{"n_layer": 16, "d_model": 384, "n_head": 3, "n_kv_head": 1, "head_dim": 128, "d_mlp": 1024, "vocab_size": 8192, "activation": "swiglu", "norm": "rmsnorm", "norm_place": "pre", "norm_eps": 1e-05, "positions": "rope", "rope_base": 10000.0, "rope_fraction": 1.0, "qk_norm": false, "attn_scale": 0.0884, "bias": "qkv", "tie_embeddings": true, "parallel_block": false, "extras": ["capped logits"], "init": "trunc", "init_std_qkv": 0.0271, "init_std_o": 0.0, "init_std_up": 0.0271, "init_std_down": 0.0, "optimizer": "adamw", "lr": 0.00133, "lr_mult_qkv": 0.5, "beta1": 0.95, "beta2": 0.98, "lr_head": 0.0147, "grad_clip": 0.5, "warmup_steps": 454, "schedule": "wsd", "decay_fraction": 1.0, "decay_shape": "linear", "final_lr_fraction": 0.0, "batch_tokens": 131072, "seq_len": 1024, "doc_mask": true, "train_tokens": 432300000, "steps": 3299, "dataset": "wikipedia_en"}
MLP neurons of a small language model. Each row is named by its layer, matrix (gate and up: input weights) and neuron, and shows model dimensions 64-159. Each number is 128 + 24 x the weight over its row's rms, rounded and kept within 0 to 255. A neuron's up and down rows have the sign that makes its largest values positive.
Before each neuron's rows, "fires after" lists the tokens most often just before its 100 highest values on Wikipedia text that the model never trained on.

fires after: ".", ",", " ", "\n"
L2.gate411 [115  92 123 139 123 187 105 137 116 127 164 101 131  97 125 151 129 132 124 120 101 123  97 142 144 177 140  93 108 115 138 167 116 193 116 131 176 113 111  90 106 141 113 124 132 149 140 126 169 139  90  99 149 143 116 133 134 165  94 157 146  97  97  93 177  91 147 114 145 111  79 152 155 139 135 136 151  97 120  76 114  79  81 146 185 120 145 101 108  85 132 128 156 139 138 101]
L2.up411 [132  91 161  93 122 155 114 157  84  67  87 153 102 149 133 130 152 126 150 112 111 111 126  96 133 135 141 140 133 196  94 134 136 114 127 117 142  94 102 138 139 135 147 103 113  95 146 150 109 109 176 109 137 145 144 120 120 100 192 119 108 126 132 155 153 135 150 155 133 160 111 140 133 135 119 126 113 108 130 157 153 115 145 106  96 164 127 126 106 118 139 117 116 135 127 123]

fires after: " |", "|", " United", ":", " "
L8.gate493 [ 79 110 110 133 124 116 134 140 131 137 137 135 127 113 138 159 121 137 176 121  98 158 129  91 132 145 147 126 149 138 118 120 118  81 153 118 129 134 123 114 102  97 129 134 141 136 154 105  96 129 138 151  94 132 114 165 139 158 108 118 134 103 126 137 115 152 115 122 139 112  97 130 161  96 136 149 152 126 147  94 129 111 137 132  84 120 151 122 116 145 175 126 143 144  83 141]
L8.up493 [106 119 105 141  83 115 131 109 115 143 169 142  93 142 154 104 136 138 195 129  91 111 147  88 119 182 150 159 139  75  95 121  98 132 150 124 111  91  94 135  97 146  66 155  63 124 120 129 118 158 116 166 155 161  94 127 131 101 127 113 118 127 139 127 134 159 161 149  72 150 134 158 123 152 125 133 126 147 103 146 143 135 129 141 140 128 167 134 138 130 143 124 131 136  90 105]

fires after: " ", " (", ".", "2", "1", "s"
L9.gate674 [125 165 145 159 148 146 159  98  95  90 136 192 136 106 147 144 154 144 122 117 131 154 157 124  82 180 130 124  96 134 131 141 113 146 180 126 119 171 163 100 122 131 129 114 119 141 119 207 109 128 103 149 121 135 118 116  87 138 106 152 134 119 186 130 131 125 141 113 118 150 151 120 141 158 159 171 114 105 100 114 122 142 113 143 124 109 115 163 147 154 154 151 129 135 176 161]
L9.up674 [153 105 178  81 125 130 162 155 113 147 122 114 140 164 102 100  83 151 110  78 102 105 124 155 147 121 119 154 170 131  99 110 114  92 108 107 102 132  90 105 136 106 170 136 147 120 121 156 152 144 120 149 110 190 111  83 103 142 146 149 156  95 128 119 146 124  78 133 150 143 136 113 113 145 160  90 146 134 170 146 151 107 105 114 164 145 160 121 106 138  97 146 137 103 107 131]

fires after: "\n", "."
L2.gate557 [150 134  98 152 139 131 132 142 113 150 142 173 135 127 106  94 101 148 119 157 148 144 156 124 139 140 129 122 150 155 106 170 159 103  96 142 132  91 157 158 106 130 150  69  93 174 152  97  88 110 136  99 124 125 154 158 127 125 147 147 143 151 132  90 141 145 133 138 106 162  67 128 161 117 125 115 164 118 137 110 173 145  89 150 101 134 154 114 130 137 165 163 128 138 117  99]
L2.up557 [120 158 143  91 147 169 114  80 132 102  99 136 108 126 116  92 163 162 146 106 155 118 104 156 135 159 120 144  77 142 147  98 126 112 110 156 135 138 116 126 113 147 130 114 117 123 137 118 187 133  86 112 152 122 159 124 140 107  94 119 115 104 107 169 126 117 125 187 113 105 146 140  94 127  87 140 112 114 121 144  98 137 141 149 155 145 179 148  99 132 120 113 125 192 188 128]

fires after: " ", ":", " S", " F"
L2.gate333 [172 121 127 129 116  88 132 136 123 156 170 113 127  88 131 105 113 133 157 104 137  98 122 107  61  91 150 160 147 115 102 139 136 131 130 121 156 129  79 139  97 122 118 124 131  94 141 181 127  86 139 134 170 115 109 141 119 131 152  86 149  99  87 154 138 154  89 110 175 146 140 117 131  74 128  91 108 110  76 128  98  83 154 129 157 141 158 158 144 114 136 145 132 155 141 127]
L2.up333 [174 149 121 141  84 123  98 161 100 145 109 128 118  78 140 118 114 124 132 141 130 123 124 129 126 129 151 164 121 165 145 113 125 125 122 108  80 130 143 109  65 124 126  84 112 185  86 147 128 121 132 100 166 116 157 110 120 107 107 117 126 139 120  87 171 144 163  82 127 100 158  97 130 125 106 147 156 100 144 124 145  88 123 127 105 127 120 114 131 159 152 125 149 147  96 128]

fires after: "\n", ",", ".", " that"
L13.gate344 [129 117 201 151 121 145 105 157 121 109 109 132 117 156 107 139 161 107 126 105 130 110 120 155 132 209 136 156 125 120 155 117 121 149 141 116 167 114 103 120 170 144 139  82 127 113 171 128 129 137 116 134 144 145 116 144 136 206 138 146 121 135 114 150 135 133 134 124  71 101 123 119 134 123 141 148 148 146 126 131 124 151 106 103 149 157 200 134  91  76 118  85 152 145 158 141]
L13.up344 [135 126 104 119 138 145  76 172 147 119 140 178  92 104 102 151 132  93  76 124 151 107 133 113 121 125 118 101  80 139 120 113 124 149 130  97  92  81 112 124 142 149 143 105 156 106 113 167 140 111 132 117 118 109 139 109 125 155 136 144 165 146 138 114 128 116 169 127 128 117 141 141 152 106 126 151  91 130  62 185 116 135  77 173 149 137 142 164 114 106 157 115 140 140 185 132]

fires after: "\n", " |", " (", " \"", ".", "-"
L10.gate844 [111 122 151  95 116 141 126 153  88 137 129 117 156 127 142  83  90 126 166  94 143 156 166 128 148 123 128 190 170 111 156 112 102 108 149 127  87 124 146 130 154 124 116 125 159 165 129 119  81 122 115 132 115 136 100  88 131  90  58 137 147 131  83 125 127 119 145 113 140 148 140 104 127  99 163  76  92  95 121  97 150 144  77 135 153 127 160 156 107 136 162 174 123 137 115 147]
L10.up844 [137  75 154 118 159 145 113 143  76 118 108 115 179 115 143 100 168 127 114 129 141 146 131 123  82 130 132 107 161 160 123 124 158 129 100 123 122 125  68  94 128 138 105 104 120 110 143 135 125 132  62 133 159 151 156  97 133 135 132  81 115  72 179 161 149 155 183 123 138 166 123 108 101 155  99 131 143  96 151  97 106  77 105  88 164 147 107 174 147  73 101 107 109 118  79 108]

fires after: "–", "|", "9", "0", " ", " Team"
L9.gate90 [126 139 145 133 134  79 127 126 104 102 129 102 136 151  99 134  93 103  74 102 159 131  85 129  82 156 143 105 125 124 134 117 120 120 154 167  94 147 156 143 174 108 152 106 126 111 171 110  73 132 100 132 103 101 161 108 108 144 112  99 139 130  54 145 172 145 143 115 105 140 129 133 129 152  98 112 108 147 125 128 146 119 102 105 148 138 138 163 159 170 121 111 106 111 115 127]
L9.up90 [104 140 153  69 106  84 100  95 116 113 134 139 112 154 117 161  62 130 113 111 117 139  87 139 105 132 158 142  61 118  70 136 152 119 137 120 134 102 147 145 142  83 152 162 151  79  95 163 112 148 124 141 160 169 135 153 141 168 132 122 131 176 139 145 140 158 145 100  91  98 173 118 129 122 122 132  94 134  91 146 141 108 139  88 106 138 133 161 125 135 101 140 148 119 176 141]

fires after: ".", "\n", ")."
L2.gate961 [118 141 120 147 140 128 131 132 110 140 141 152 150 122 129 147 174 119 106 105 115  81 171 109 103 141 103 134 111 142 118 149 129 109 141 122 132 123  98 147 128 131 132 114 135 182 138 120 103 138 116 131 140 120 144  94 130 102 175 134 147 128 134 136 118 119 153 141 146 152  70  83 117 107 140 117 143 112 136 133 116 152 136 137 128 107 106  99 124 122 147 132 127 139  72 109]
L2.up961 [110 143 174 112 117 172 137 117 128  75 138 135 163 112 106 111 133 176 142 102 157 120 109 103 134 116 115 110 103 150  97  79 124 160 113 124 119  94 122  87 125 118 163 168 111  77 180 141 137 105 126 100 106 139 119  92 136 148 112 149 101 113 158 139 139 113  82 122 106 182 163 114 138  96 131 133 146 147 150  91 161 156  96 151 101 111 172 105  75 115 109 149 118 143 125 154]

fires after: " ", "\n"
L11.gate754 [134 123 155 106  86  97 154 117 135 102 119 162 105 112 140 133 121 175 172 115 137 101 119 150  89  92 135 147 154 151 105 128 114  90 163 137 124 136 109 141  95 198 145 136 138 137 131 127 101 158 114 153 140  94 125 122 106 135  86 126 136 108 114 124 115 138 144 186 156 128 141 131 140 155 119  77 108 109 117 104  95 130 142 117 130 133 149 122 172 131 136 111 139 146 119 143]
L11.up754 [147 154 145 146 131 117 138 141 149 174 138 127 173 100 115 124 157  77 107 118 105 116 114 192 165 129 121 150 151  91 148 162 107 138 133  74 109 175 121 142 158 137 129  82 112 118 138 147 118 146 115 139 130 150 155 108 112 145 155 120 117 110 146 148 127 144 130 117 135 155 147 103 128 168 158 157 127 147 169 135 147 129 106 103 130 125  90 115 125 126  75 131 132 149 109 123]

fires after: " "
L2.gate116 [ 97 123 133 126 168 134 118 138 109  97 126  86 146 139 144 149  70  69  98 156  99 128 134  94 166 153 175 120 120 167 128 178 153  73 153 128 110 125 142 122 133 164 172 102  91 129 173 110  77 102  95  93 112 127 109 146 107 124 144 121  92 155 114  99 157 119 157 113 162 124 151 132 135 125 139 137 149 126 149 147 104 111  84 152 157 149  94 125 117 115 140 103 112 152 128 101]
L2.up116 [125  97 143 142  74 109 120  85  94 146 141 120 119 149 107 155 108 178 153 125 152 167 102 102 136 128 122 142 135  76  87 167 119 154 174 149 152 115 127 161 131 133 100 122 101 165 145 144 113  94 108 126 113 160  92 159 150 120 136  97 123 171 188 149 136 145 177 104 121 120 135 103 149  73 125 139 171 137 158 176 113 124  93  82 151 126 114 117  98 108 124 133  89 103 125 146]

fires after: "2", "\n", "1", "3", " "
L9.gate970 [114 159 118 126 128 121 163 168 140 116 157 142 163 108 137 130 118  89 167 176 156 163 125 138 138 153 117  95 170 145 142 126 117 157 141 102 164 112 124 114 116 147 141 143 122  92 135 122 102 152 130 109 130 128 169 125 151 120  98 106 138 153 127 125 116 139 128 128  94 138 108 140 121 125 150 127 117 153 168 137 113 156 126 148 111 103 146 140 128 136 138  82 116 125 115 123]
L9.up970 [140 123 138 109 119 135 142 102 142 126 152 150 111 110 147 118 122 139 136 114 152 162  98 123 152 185  99 121 131 126  92 137 108 126 137  86 109 120 122 129 120 132 145 144 149 131 148 136 153 119 128 131 150 134 138 111 154 116  79 130 138 130 111 133 128 179  98 134 151 102 132 155 153 124 132 156 114 111  79 148 120 119 122 113 154  56 139 137 148 113  86 125 114 134 144 131]

fires after: "1", "8", "9", " "
L13.gate504 [188 116 142 130  90 139 135 167 136 127 141 166  92 134 157  84 118 152 165 130 152 103 117 145 127 127  82 110 105 130 108 110  55 119 132 151 118 116  97  95 137 142 150  98 126 102 138 126  95 141 119 174 105 154  76  83 165 121 119  67 169 144 131 148 124 128 132 139 125 101 107  79 159 139 109 100  95 136 145 107 117 100 140  94 139  97 129 117 103 122 142 138 153 170 168 118]
L13.up504 [171 102 143 146 156 145 166 136 113 161 115 149 141 101  89 102 129 126 141 127 172 129 160 126 150 109 119 111 117 140  84  83 114 166 128 129  78 142 134 108 120 144 137 158 141  95 139 122 143 174 133 165 120 140 129 127 148 149 154 128 128 134 138 154  81 126 126 143 124 126 129 129  86  84 130  88  90 123 156  87 189 144 137 120  83  77 137 109 117 138 143 144 116 181 135  81]

fires after: " ", " ("
L13.gate473 [132 103 132 103 163 110 129 158 119 100 110 121 133 112 118 101  87 137 148 105  97 131 104  90  99 132 146 171 145 134 131 127  94 122 116 157 128 143 105 105 109 146 133 130 126  95 142  87 120 126  63 162 110 113 136  91 117  95 158 124  81 108 109 105  83 120 147 122 161 109 151 111 137 150 115 145  95 109 155 128 169 114 117 128 126 144 178  97  95 106 109 144 115 114 121  96]
L13.up473 [114 135 138 113 149 142 124 121 122 113 115 139 142 162 158 115 149 119 155 116 154 135 150 151 115 129 111 165 134 130 132 185 118 117 137 125 154  92 103 165  88 159 155 128 131 114 155 110 109 138 141 147 138 130 120 161 144 117 129 146 159 157 139 143 184  99 143 119  87  52 121 106 123 108 139 150 133 128 112 164 149 139 138 153 113 113 160 137 127 102 108 139 136 104 130 158]

fires after: "\n", ".", " Season"
L2.gate942 [132 102 101 143 153 152  69 121 145 107 130 126 121 118 103 110 127 148 143 157 115 153 106 129 180 149 136 109 117 127  91 106 139 118 111 113 151 100 123 124 125 146 158 123 103 115 162 135 142 128 100 108 124 158 115 103 144 150 173 166 123 114 150 178 165 104 132 152 120 129 125 100 124  91  92 147 145 173  93 124 107 140  88 137 129 105 112 167 130  98 113 160 140 133 135  85]
L2.up942 [117 122 106  76 102 112  85 106 154 130 102 150  88 101 121 127 107 117  82 143 139 124 113 116 115 104 153 114  92 128  96 107 142 125 126 111 146 138 151 156 111 139 116 137 124 120 113 133 219 124 144 152 155 168 134  79 164 158 155 165 146 173 156 102 149 110 136 138 126 135 134 118 136 159  81 106 117 111 145  98 131 154 137  77 130  74 135 130 143 170 139 124 131 118 171 154]